Weights of a small GPT-style language model, trained from scratch on English Wikipedia: MLP 1536 tanh GELU, capped logits.
MLP neurons of a small language model. Each row is named by its layer, matrix (up: input weights; down: output weights) and neuron, and shows model dimensions 0-127. Each number is 200 + 30 x the weight over its row's rms, rounded and kept within 0 to 999.
A block is one neuron, or neurons of one layer that tend to fire together. After each block is what it responds to, as a language model described it from the Wikipedia text at the highest values.

L8.up746,216,194,184,275,185,208,196,201,166,203,194,213,214,165,260,209,159,171,171,242,256,181,174,226,175,204,237,182,222,211,174,189,254,146,183,203,193,159,212,231,176,206,259,194,210,237,168,249,242,223,186,216,180,258,181,164,204,212,235,219,225,215,170,226,181,241,210,221,189,246,136,176,208,173,188,243,221,166,176,189,223,210,214,180,204,221,219,181,208,267,176,255,210,212,190,171,174,161,252,208,203,216,172,167,233,189,243,222,202,210,201,205,243,199,233,223,209,223,233,237,167,142,217,113,231,200,169,207
L8.down746,202,222,230,179,228,176,204,200,205,185,209,183,272,191,219,236,168,147,168,169,160,208,223,220,186,229,226,184,212,174,176,204,191,180,181,180,163,205,217,253,220,158,155,241,201,235,185,188,180,175,195,152,262,189,231,190,212,206,143,205,169,206,174,227,196,196,185,210,226,195,195,219,171,220,194,221,204,236,239,162,146,188,222,207,148,188,191,196,186,200,184,175,225,223,210,261,226,178,230,168,198,218,213,161,228,195,226,222,181,196,190,245,221,161,226,218,227,203,241,258,141,204,187,222,200,230,177,139
L8.up1301,246,215,195,240,245,179,212,187,184,209,207,255,238,207,187,201,255,207,175,187,189,197,198,149,197,233,149,247,196,244,204,193,238,177,183,224,143,205,200,229,246,191,226,219,189,195,237,227,213,173,168,210,225,259,213,179,215,153,214,230,206,231,182,236,209,153,250,179,186,156,231,215,181,187,140,217,208,192,213,204,192,193,153,229,201,206,200,186,121,227,239,178,232,177,176,162,158,155,259,142,172,212,213,208,230,165,177,255,208,176,174,258,166,255,222,160,183,212,191,199,235,181,155,200,163,131,246,190
L8.down1301,203,256,207,220,212,228,242,233,210,221,210,176,191,217,181,186,131,193,116,210,189,167,189,201,201,175,191,173,208,190,160,233,187,155,187,227,202,222,164,151,241,213,254,202,220,223,202,213,147,213,195,188,249,194,214,165,213,230,190,237,176,217,201,218,195,217,198,220,227,185,212,212,218,144,212,222,192,201,211,228,194,160,158,190,160,207,194,232,232,187,150,148,184,201,205,183,255,197,227,212,206,220,254,165,269,253,199,167,156,211,210,249,148,179,119,249,216,200,236,242,224,216,212,170,180,240,215,149
L8.up1376,241,219,207,270,217,205,199,200,226,233,272,221,200,226,210,231,184,214,233,259,199,172,203,161,180,215,198,220,218,238,211,226,202,189,206,172,161,167,148,207,186,180,193,178,258,171,198,225,227,170,225,226,228,175,211,233,211,163,201,197,208,208,210,225,187,195,190,222,149,183,178,163,161,186,192,182,197,177,211,189,257,180,213,269,250,212,193,242,163,189,207,205,202,139,186,235,153,201,248,199,201,167,177,170,222,184,195,227,137,154,192,235,212,246,209,202,174,193,249,199,158,214,189,209,259,170,226,163
L8.down1376,250,218,204,207,171,194,261,199,234,182,133,206,201,235,201,225,185,211,177,192,248,226,242,163,171,195,246,197,190,200,163,174,177,159,182,212,225,172,187,168,188,203,182,225,215,202,218,194,209,210,183,196,251,183,190,177,172,221,150,227,144,246,220,261,204,247,235,232,252,212,238,258,242,205,203,245,252,238,182,184,233,191,176,181,129,202,211,232,213,197,184,208,192,258,226,185,177,158,181,212,221,200,245,214,216,238,224,197,208,240,247,181,224,155,205,175,204,198,160,187,209,216,175,183,177,257,158,192
L8.up1456,217,170,228,221,204,177,247,172,207,207,206,202,160,143,152,202,193,195,236,265,194,242,230,205,204,164,171,242,190,228,206,229,263,159,207,238,194,230,178,193,161,183,177,203,166,210,185,236,149,185,230,177,244,195,190,212,211,136,180,160,258,210,177,181,217,167,213,136,138,210,211,246,220,233,176,231,144,189,229,201,204,175,197,199,221,178,218,232,214,163,186,206,219,229,205,219,206,198,206,232,231,210,190,159,231,208,136,258,227,226,231,172,183,186,187,199,178,182,172,180,243,206,201,179,215,194,179,238
L8.down1456,178,210,195,188,171,210,112,167,194,159,203,252,210,235,171,181,208,176,180,181,150,201,205,199,170,151,233,197,169,185,211,220,148,197,184,158,181,164,151,206,200,190,194,207,179,210,223,174,212,243,206,224,217,237,255,226,239,216,203,288,141,170,199,181,230,202,271,229,209,210,183,142,213,213,217,196,168,238,141,242,215,255,184,254,240,233,164,277,165,199,183,197,177,214,156,135,189,225,198,131,197,233,256,234,174,172,240,179,162,203,267,218,182,192,199,239,240,214,140,237,163,262,212,218,193,176,222,240
Responds to: Surname endings and blank cells. Final token of a person's surname, often in sports or election tables before a pipe or comma (Clark-e, Gabashvi-li, Richard-son), plus empty table cells.

L7.up1007,278,185,165,119,169,204,136,195,246,198,228,195,235,170,190,192,188,213,200,159,158,143,264,215,177,147,176,205,179,203,142,175,226,192,179,184,194,198,186,259,197,209,181,257,214,196,194,162,199,209,163,186,191,150,151,232,235,214,206,173,233,233,216,163,214,188,235,192,168,207,209,183,219,194,200,191,161,204,183,200,164,205,193,220,194,258,176,166,246,219,232,208,167,251,194,207,193,249,180,194,178,219,172,262,202,156,163,225,266,216,189,230,196,214,134,171,246,209,154,232,204,253,170,208,165,186,213,187
L7.down1007,229,199,182,215,205,177,213,199,188,244,175,247,229,217,196,256,202,147,178,263,193,220,244,207,220,183,196,200,223,208,191,158,169,200,219,197,232,195,237,210,200,233,250,160,158,200,191,221,183,180,160,218,117,187,214,204,201,182,234,228,221,222,208,217,201,219,175,195,227,180,158,256,181,214,157,246,216,243,173,225,222,219,169,181,197,154,192,166,254,219,186,196,226,199,223,187,187,232,218,235,175,244,206,250,223,200,195,223,202,196,217,217,198,219,211,230,265,209,214,250,192,201,176,200,198,204,196,224
Responds to: Wiki markup delimiters. Closing equals signs of section headings (===Kansas===) and middle dashes of table separator rows (|---|---|), plus some line breaks in tables and lists.

L2.up564,200,218,191,205,253,215,181,218,216,206,205,177,230,188,194,278,174,160,171,164,195,190,180,227,228,174,152,186,196,192,194,224,211,198,192,192,230,197,205,225,220,216,272,181,232,184,171,210,187,191,199,212,172,178,264,214,233,152,209,219,239,201,222,170,205,228,117,187,167,173,183,162,196,180,234,195,192,198,253,233,217,249,187,207,183,239,243,181,194,208,226,159,141,242,227,153,130,152,187,208,141,190,229,174,179,238,240,169,192,199,270,196,172,192,204,200,199,191,204,214,179,188,224,184,218,168,201,150
L2.down564,174,186,204,233,157,228,197,166,170,187,192,229,202,191,226,150,224,262,234,200,234,182,172,172,192,188,215,246,192,216,231,174,216,199,190,193,182,232,178,166,250,231,109,247,194,163,236,180,165,184,180,156,183,212,164,232,147,267,238,173,246,193,211,226,182,179,200,225,230,232,173,215,197,194,156,173,205,178,165,157,216,184,201,185,176,177,173,207,246,225,222,215,253,207,160,221,281,180,175,241,237,182,173,229,168,189,144,193,229,245,177,172,184,203,188,231,187,202,230,170,204,222,181,182,189,251,212,234
L2.up770,198,151,160,253,222,216,189,259,243,254,215,217,240,185,235,240,206,207,269,210,235,231,150,225,191,170,137,153,165,193,200,208,151,150,186,229,228,157,216,174,206,198,233,198,219,146,224,222,230,225,194,231,178,176,255,153,197,243,231,179,216,217,246,202,243,180,194,199,156,216,204,217,137,227,241,183,172,254,203,156,269,229,223,195,187,225,194,191,186,260,218,175,193,227,199,166,212,154,168,165,173,169,189,203,175,212,246,199,197,238,245,171,187,212,200,235,170,221,243,223,265,142,178,188,135,194,229,245
L2.down770,192,274,191,183,191,215,191,164,206,161,144,187,188,218,171,173,212,181,158,181,168,176,213,218,228,222,234,271,243,257,201,170,209,210,203,183,150,241,213,205,209,222,210,246,213,224,202,181,149,182,176,193,216,214,167,213,172,118,169,237,160,171,156,200,154,194,215,191,187,205,201,188,262,171,160,188,230,139,212,231,130,158,177,201,195,165,221,199,232,151,169,224,245,157,201,174,209,213,209,184,213,256,249,202,198,172,146,197,147,230,156,214,225,195,176,187,214,150,180,189,146,196,199,190,275,233,157,187
L2.up1195,235,198,173,239,252,228,207,192,223,274,216,227,191,205,219,211,207,159,174,259,237,225,223,150,238,215,192,175,201,218,237,154,210,234,222,126,185,255,206,192,224,181,168,216,213,189,156,201,213,211,214,193,171,226,229,176,181,208,201,219,249,181,202,248,148,210,121,149,203,207,254,151,197,212,185,209,214,229,207,218,225,241,178,221,213,201,204,204,207,251,199,198,222,188,184,201,171,193,183,219,166,297,198,149,240,211,228,230,175,226,200,179,184,161,194,187,200,228,239,222,191,200,172,213,165,184,191,161
L2.down1195,188,175,233,186,142,194,147,200,182,158,191,159,227,170,251,198,202,204,196,166,182,190,189,201,168,223,212,208,187,212,149,294,240,161,201,224,186,192,190,182,214,190,305,153,229,230,204,186,210,234,200,193,181,170,168,203,166,203,192,223,171,241,189,170,207,182,275,203,155,189,142,202,193,171,222,156,217,192,184,190,167,182,213,152,172,209,177,198,166,250,215,197,203,196,281,165,199,241,227,193,241,135,213,211,160,177,152,180,162,196,180,209,213,204,230,221,208,168,157,222,168,200,168,194,225,211,172,251
L2.up1234,212,215,230,162,204,227,193,183,227,265,235,220,210,179,245,239,148,204,222,222,252,178,162,213,195,216,168,171,223,204,227,228,259,165,194,204,192,219,200,232,216,165,174,135,236,209,189,191,152,210,211,232,175,229,180,222,197,164,190,185,204,197,223,236,219,199,210,170,153,234,201,183,162,303,211,199,173,161,222,200,136,203,175,169,201,208,198,181,261,204,187,172,239,199,182,208,181,191,245,233,179,182,190,200,227,197,230,237,145,176,237,199,184,238,171,189,189,219,264,219,171,179,208,202,160,181,196,224
L2.down1234,192,151,229,224,243,213,206,204,175,173,198,150,208,236,163,218,212,198,172,189,209,225,225,187,200,190,199,231,154,226,228,185,167,221,240,182,129,105,234,190,147,270,199,226,160,206,229,180,236,186,178,168,211,194,236,205,226,228,154,185,174,233,190,177,177,174,231,236,216,214,242,176,241,182,165,207,175,244,218,191,242,178,194,184,205,208,183,189,148,185,199,223,206,222,188,182,237,193,164,194,261,221,236,183,158,189,191,201,235,194,164,175,232,192,169,242,219,164,159,185,185,227,162,184,249,254,203,217
Responds to: Table separator dashes. The third hyphen of a --- cell in a markdown table's header separator row, as in |---|--, in election, sports and filmography tables.

L8.up256,175,250,188,119,192,234,198,170,147,213,186,191,211,226,251,207,197,207,183,191,209,207,172,160,190,196,147,140,222,209,204,199,225,121,192,202,188,202,229,195,174,230,220,248,230,194,228,202,240,181,145,200,224,174,176,210,230,213,197,239,226,161,218,180,201,138,202,201,257,209,195,206,192,192,197,201,196,197,162,156,202,183,193,253,242,232,252,230,205,161,186,175,204,236,150,228,203,158,257,155,253,158,186,228,201,222,198,160,154,145,222,214,181,181,237,223,189,173,246,187,188,211,216,231,213,237,190,150
L8.down256,222,173,162,229,197,244,202,189,246,205,189,218,188,166,189,151,240,188,182,205,196,194,196,232,205,202,212,201,225,244,199,177,167,189,222,232,191,199,173,235,186,232,149,182,187,211,201,177,179,192,226,184,185,166,253,202,178,189,170,253,249,191,173,189,208,199,205,208,174,198,233,230,203,180,206,219,198,163,193,211,234,183,224,231,174,222,152,209,183,177,205,202,179,189,232,190,216,168,195,231,214,171,250,190,255,210,187,240,153,215,163,247,177,217,197,214,238,175,296,217,257,157,205,204,208,168,152,195
L8.up1202,229,192,216,146,153,202,179,222,195,190,196,212,201,188,165,175,180,154,172,159,178,210,206,220,194,250,239,205,201,240,213,179,253,219,146,223,221,155,202,211,205,213,217,176,228,160,232,187,145,180,246,199,200,209,218,149,169,214,221,201,209,215,155,193,221,155,212,169,189,208,169,216,184,195,204,185,252,175,241,194,170,199,180,225,194,196,225,259,124,184,233,183,207,240,182,210,197,256,200,160,226,190,210,248,183,226,154,212,195,192,206,214,177,221,186,242,248,233,163,219,240,155,204,214,175,178,136,131
L8.down1202,144,184,217,189,218,196,163,190,152,183,194,194,218,205,178,158,252,231,236,170,174,150,201,215,206,215,198,208,189,198,175,164,213,197,259,217,204,198,201,207,163,193,206,218,168,227,232,202,213,253,240,184,181,170,199,192,211,166,224,225,192,245,214,215,220,254,217,186,220,157,178,196,227,166,232,197,220,159,130,181,197,208,216,204,218,163,184,180,225,213,232,158,179,156,177,218,199,230,208,228,211,233,186,192,215,264,194,191,188,173,216,212,175,217,206,272,178,219,164,147,230,167,197,210,155,212,217,191
L8.up1447,220,195,213,189,211,239,165,218,161,170,154,214,200,264,171,184,254,175,173,188,200,190,195,197,141,236,196,222,182,279,177,208,156,183,162,199,228,186,193,213,202,222,259,182,196,147,214,236,235,212,165,183,188,219,169,210,231,237,234,232,207,196,192,229,204,168,263,227,157,229,191,156,149,224,169,152,215,227,205,217,184,153,174,163,230,232,227,219,198,202,243,162,209,226,192,258,166,201,195,152,192,231,193,155,234,167,171,235,201,198,205,179,201,182,238,151,201,222,143,183,161,169,228,214,176,186,224,207
L8.down1447,176,161,163,143,215,195,181,192,240,199,183,212,205,181,217,188,184,167,211,187,165,256,203,204,212,99,186,182,210,192,225,202,251,256,208,191,150,222,175,175,171,184,205,175,214,234,173,223,179,209,162,177,148,204,220,223,178,154,233,183,150,171,214,285,181,184,167,177,215,218,177,193,184,227,176,285,231,207,216,177,211,184,169,227,182,226,180,205,228,139,164,170,208,251,180,158,182,173,243,205,169,215,234,206,172,164,222,176,175,226,247,270,263,219,166,186,239,237,204,195,236,307,205,188,177,247,174,165
L8.up1451,256,235,194,199,236,187,196,227,161,226,204,226,212,195,188,197,165,199,167,173,234,265,229,165,192,173,181,195,134,261,238,207,193,205,232,163,172,218,196,158,195,196,271,201,172,230,176,194,187,247,233,172,207,245,180,202,158,177,172,238,241,250,179,167,221,174,189,262,217,220,197,210,204,199,137,230,203,263,220,243,209,175,188,198,207,205,222,143,186,194,226,144,164,213,193,199,185,191,209,200,207,189,219,190,180,180,176,197,180,195,181,195,241,240,160,168,151,210,177,173,196,223,205,170,193,170,217,167
L8.down1451,228,206,193,197,196,216,185,204,157,174,202,184,295,208,187,264,205,161,192,178,191,164,233,231,180,266,246,195,156,222,218,240,232,199,147,221,254,234,226,152,184,182,214,230,139,160,206,239,171,198,185,181,255,234,214,174,181,172,206,186,189,160,187,119,181,228,244,174,208,231,195,206,187,195,197,152,201,175,162,206,181,161,220,216,194,243,259,181,180,201,199,158,220,245,180,236,195,222,258,203,169,215,175,193,151,177,215,155,206,211,218,258,272,200,151,252,222,247,251,240,199,164,217,199,198,231,202,236
Responds to: Markdown table separator dashes. The final hyphen in the "|---|" separator row under a table header, especially in election-results tables; weaker on other table cells like "| 10 |".

L7.up360,196,211,172,193,204,169,127,168,185,128,117,190,233,207,190,183,177,182,214,222,200,171,170,130,182,191,220,208,193,210,219,265,204,235,227,249,188,232,203,245,261,196,188,230,193,155,164,238,210,169,164,199,166,189,219,175,156,176,185,185,178,214,204,233,170,247,229,185,181,215,203,199,129,135,215,202,195,205,206,248,202,144,212,172,251,202,222,227,184,262,216,244,159,203,150,173,189,184,186,242,165,160,244,159,164,226,155,233,129,208,267,172,203,192,187,159,247,205,191,237,158,253,220,182,196,155,182,197
L7.down360,232,205,159,233,253,256,203,165,180,256,199,188,178,199,168,196,197,220,152,195,202,227,194,196,177,212,230,228,246,140,175,176,206,193,158,183,224,187,173,181,198,203,199,234,253,213,194,227,205,174,216,153,235,221,247,277,204,193,242,219,197,197,204,213,215,194,218,150,184,258,193,202,198,223,176,191,172,204,182,197,232,250,196,219,176,190,109,203,211,219,190,172,164,195,203,168,193,247,213,188,200,240,143,197,222,178,224,212,156,167,152,214,199,155,258,253,203,185,199,154,249,222,215,247,205,240,186,134
Responds to: Empty table cells. Blank cells in wiki tables, mostly the empty colour column opening an election-results row (e.g. before Independent or Scattering); also some mid-word pieces and years.